python train.py --d_model=192 --vocab_size=8192 --activation="tanh_gelu" --norm_eps=1e-06 --parallel_block=false --extras=["capped logits"] --init_std_down=0.0572 --optimizer="muon_hyperball" --lr=0.00802 --weight_decay=0.0 --lr_head=0.0108 --steps=4761
MLP neurons of a small language model. Each row is named by its layer, matrix (up: input weights) and neuron, and shows model dimensions 16-111. Each number is 500 + 25 x the weight over its row's rms, rounded and kept within 0 to 999. Numbers have three digits each.
Before each neuron's rows, "fires on" lists the tokens most often at its 100 highest values on Wikipedia text that the model never trained on.

fires on: " two", " many", " were", " most", " several", " such"
L4.up530:452493555505495538520500546498457536507449538478525519518516516527444514496514501504480484519475491451535498507523488513488497512554514498518507525488544478482524513516508464479493473455489510482509482502471470522459452504505523500495502478513477512532462519464504466493513525464510515500

fires on: " p", " "
L4.up703:531499481523466462512523453521505481508465486483544472479513475532462465486496482527550508521509486501469521497524480512459517502530479534535487501537518473486546533463525553462521492506522467496507496465499509491522475484470491491490505499468487473509443497489512486433477461503500508532

fires on: " |", "ou", "ar", "r", "ch", "i"
L4.up748:578495520529502494498504496498482508506491568463488536487473525484464482516479462486476506496490472515524546500538498483476521504560484433482506523508510511466509506495542498504485518488542471503492491500507514511481505471474505460520486468459530543520494534478508506495521475480485460475

fires on: " of", " in", " to", " south", ","
L4.up382:494468530466531496529464487487489517510500467490464491488503460517507467513488510525493480552535521477493470500490524539505526497506500492473550505484497455494467485484466511482546475496464529527517481464454527497504477506514509532498532502476502461492495452536524497488482467510488488489

fires on: "-", ":", "1", "a"
L4.up329:454517520520516490474476541490463534561529540517513481516552478506465477500500517473524536495521527487512489481501518518483476534497523526491507507472551503449526498479481470491490505526504501495510500477512498518470516540510455494477477482489494476501495488517483459499493541521469474488

fires on: "202", "he", "born", "h", "g"
L4.up445:500507558497507477529539539508458514495488526502464503503487517497466505516480518521519519500499520475532534464469475508499534519534508541509501491459510559505505491523487502494511528487471536486505473480481488533524500511448493492534531463523481471487444480468484497484484518502493501504

fires on: "le", " see", " che", " a", " any", " Be"
L4.up720:443488517515500503495478508539510525504461505508471536493494473518491500505536506490500493489506491488493500490517469494460507504521497499514533540517509528527503532537516475511518517522495504509492481505526511513515482528485483520507523467449504475458511520480481503558506499465517533532

fires on: " \"", " under", " un", " to", " (", " would"
L4.up479:493474498531499525476485503467565515546531489477505512516479472565532569468511495537484507530550505533501525509517477522481510491499495523468498551492479469496536487483509520480503498537486530487477488531474504507496463465543478523459496447514512484483457542494465469488527535501541551456

fires on: " of", " years", " ann", " t", " year", " week"
L4.up126:438439513526475521522482523519504482470470473509502577521473477508504542533509552520500503522487504449483540437479465534494460469507504507501517533511523475523459554472494452468528512535506488537514501517544525479475535509487504483464490487485516518528476492495501483510511471480508492508

fires on: ",", "-", "ud", " and", ":", " |"
L4.up727:481544493514569496509551471475490479515496457517504458473488483516525501504489465480480458505530456491507498482498503497549520483478454482511471477498481485476494516505524558496450509552484511480510488466529479505524532532474510487502523489505521482519507533516500486495535502516521518494

fires on: " |", "Gr", " first", " third", "\n", " second"
L4.up147:480536507513506454513502482507483509551453478478494489515525472514483505447538460500534487513481464516528519489526500540475539529528463514503475481517468507443515499472520534489485480508495490499493510482464493516499481501499487511505490452495498555500503508491507523503503498522529535492

fires on: " an", "″N", ":", "ing", " of"
L4.up601:477496534500455540494475498491497492499505505472524500499512545508517509468503515528471543490532469495488544512515541485492502481518457499517489503498500466502523493530433485483486482508492498433531493495486467536469541543517559461519498467502506521516500505487471459494462562531493503503

fires on: " out", ".\n\n", " off", " that"
L4.up754:478521541530503496474506491452506471501489467487466515507546506463533498498466483486482540484529508489492511503521522495482504485537538480526543538488492481458547485502536483511496515495459455467505515475503473515530460447499476509495536497503493525486537502479530475527557471524471528556

fires on: " a", "p", "ip", "t", "k", "omet"
L4.up751:532464506506519511509495502522489473530508524532520514512528516499475519509504523516484491466458508567523482451510499479539488443476492482515492520505522525483486510467477505472471489476488528502546480494499509518469512518526490489491517528508565477474506510537522502466525520525526529459

fires on: " it", " a", "|", " in", " him", " Website"
L4.up457:498532490509499508506502488458527487528462549490499533485504494520472499491476504493488541474527475525471494505519509455460522527502445494498497501451507535462489499511521534531478460492487537502527474504476550516476490469512475485503481466495502483509500496482499527512476511528474552525

fires on: " of", "et", "or", "os"
L4.up378:460512532529499464457535522488513475500497466446491523479539480510513489507502468498502510439476497514484529509518534537500523511515476467520478496492513432493519546482471487489516474544476520525515545504498511523498538503454491488534521478448528481483436510526517439492534505531484486499

fires on: " ", " F", " N", " The", " St", " S"
L4.up20:491485490520520499528503466493548473540488472519538452531476504509483509560445485522486532535487510506476538518529506513493513484480511526530431439486505504495518539496543490488492463498506553473474484464499472531496505496521520514492504475505473514496484520491492507535537496511484514480

fires on: " many", " several", " among", " various", " C", " few"
L4.up480:498480507526477483480554492459544499484502519488527516494505513489493536475512463541454583538500518532473483516518489484447526485491503509489466507496498487522502457514456522482516499491505555470542501483527525530493507524532540488506491481518474448537511529495492466509511535486486501475

fires on: " \"", " where"
L4.up652:482540522510532466449487517469509491548500537487504482517508467538512554498454504485496535465513507464524485484542469507504500473562542504486528529454479495506519515510512519457480492478521497470490481497524509465470510485484491496472540476488549486496513517509514504524482497492530527479

fires on: " s", "os", " l", "or"
L4.up675:495523526478505469486501523446467516521486506466505528497545520520518489470519484485526498501480513481453548504524518479548514485508491515556545490548523522470516530494459516474522494549484530506476511464488486529493514525491470507483516504469501485547422496534514464512484544492509479494

fires on: ",", " |\n"
L4.up342:500516524505505441526491518502506494508551514479459533521465519480521448506521505519546485480531462511511492508517500499513531460457520495489526508464468483507558520507457532523478508513454510473491459507484533547509489492449519495457475484489506466512499499479508495449482491477511533488

fires on: "th", "ine", " this", "ime", " and"
L4.up501:532454466519480491494500497534543541481531529510517491496490491496501485482505466484512473506459515506497481505506500476503497537539454485490534468550514478468518530469456505494463545469478541504484467506474548504476526452474502471486503505517534517515496504503496498497523473489483556496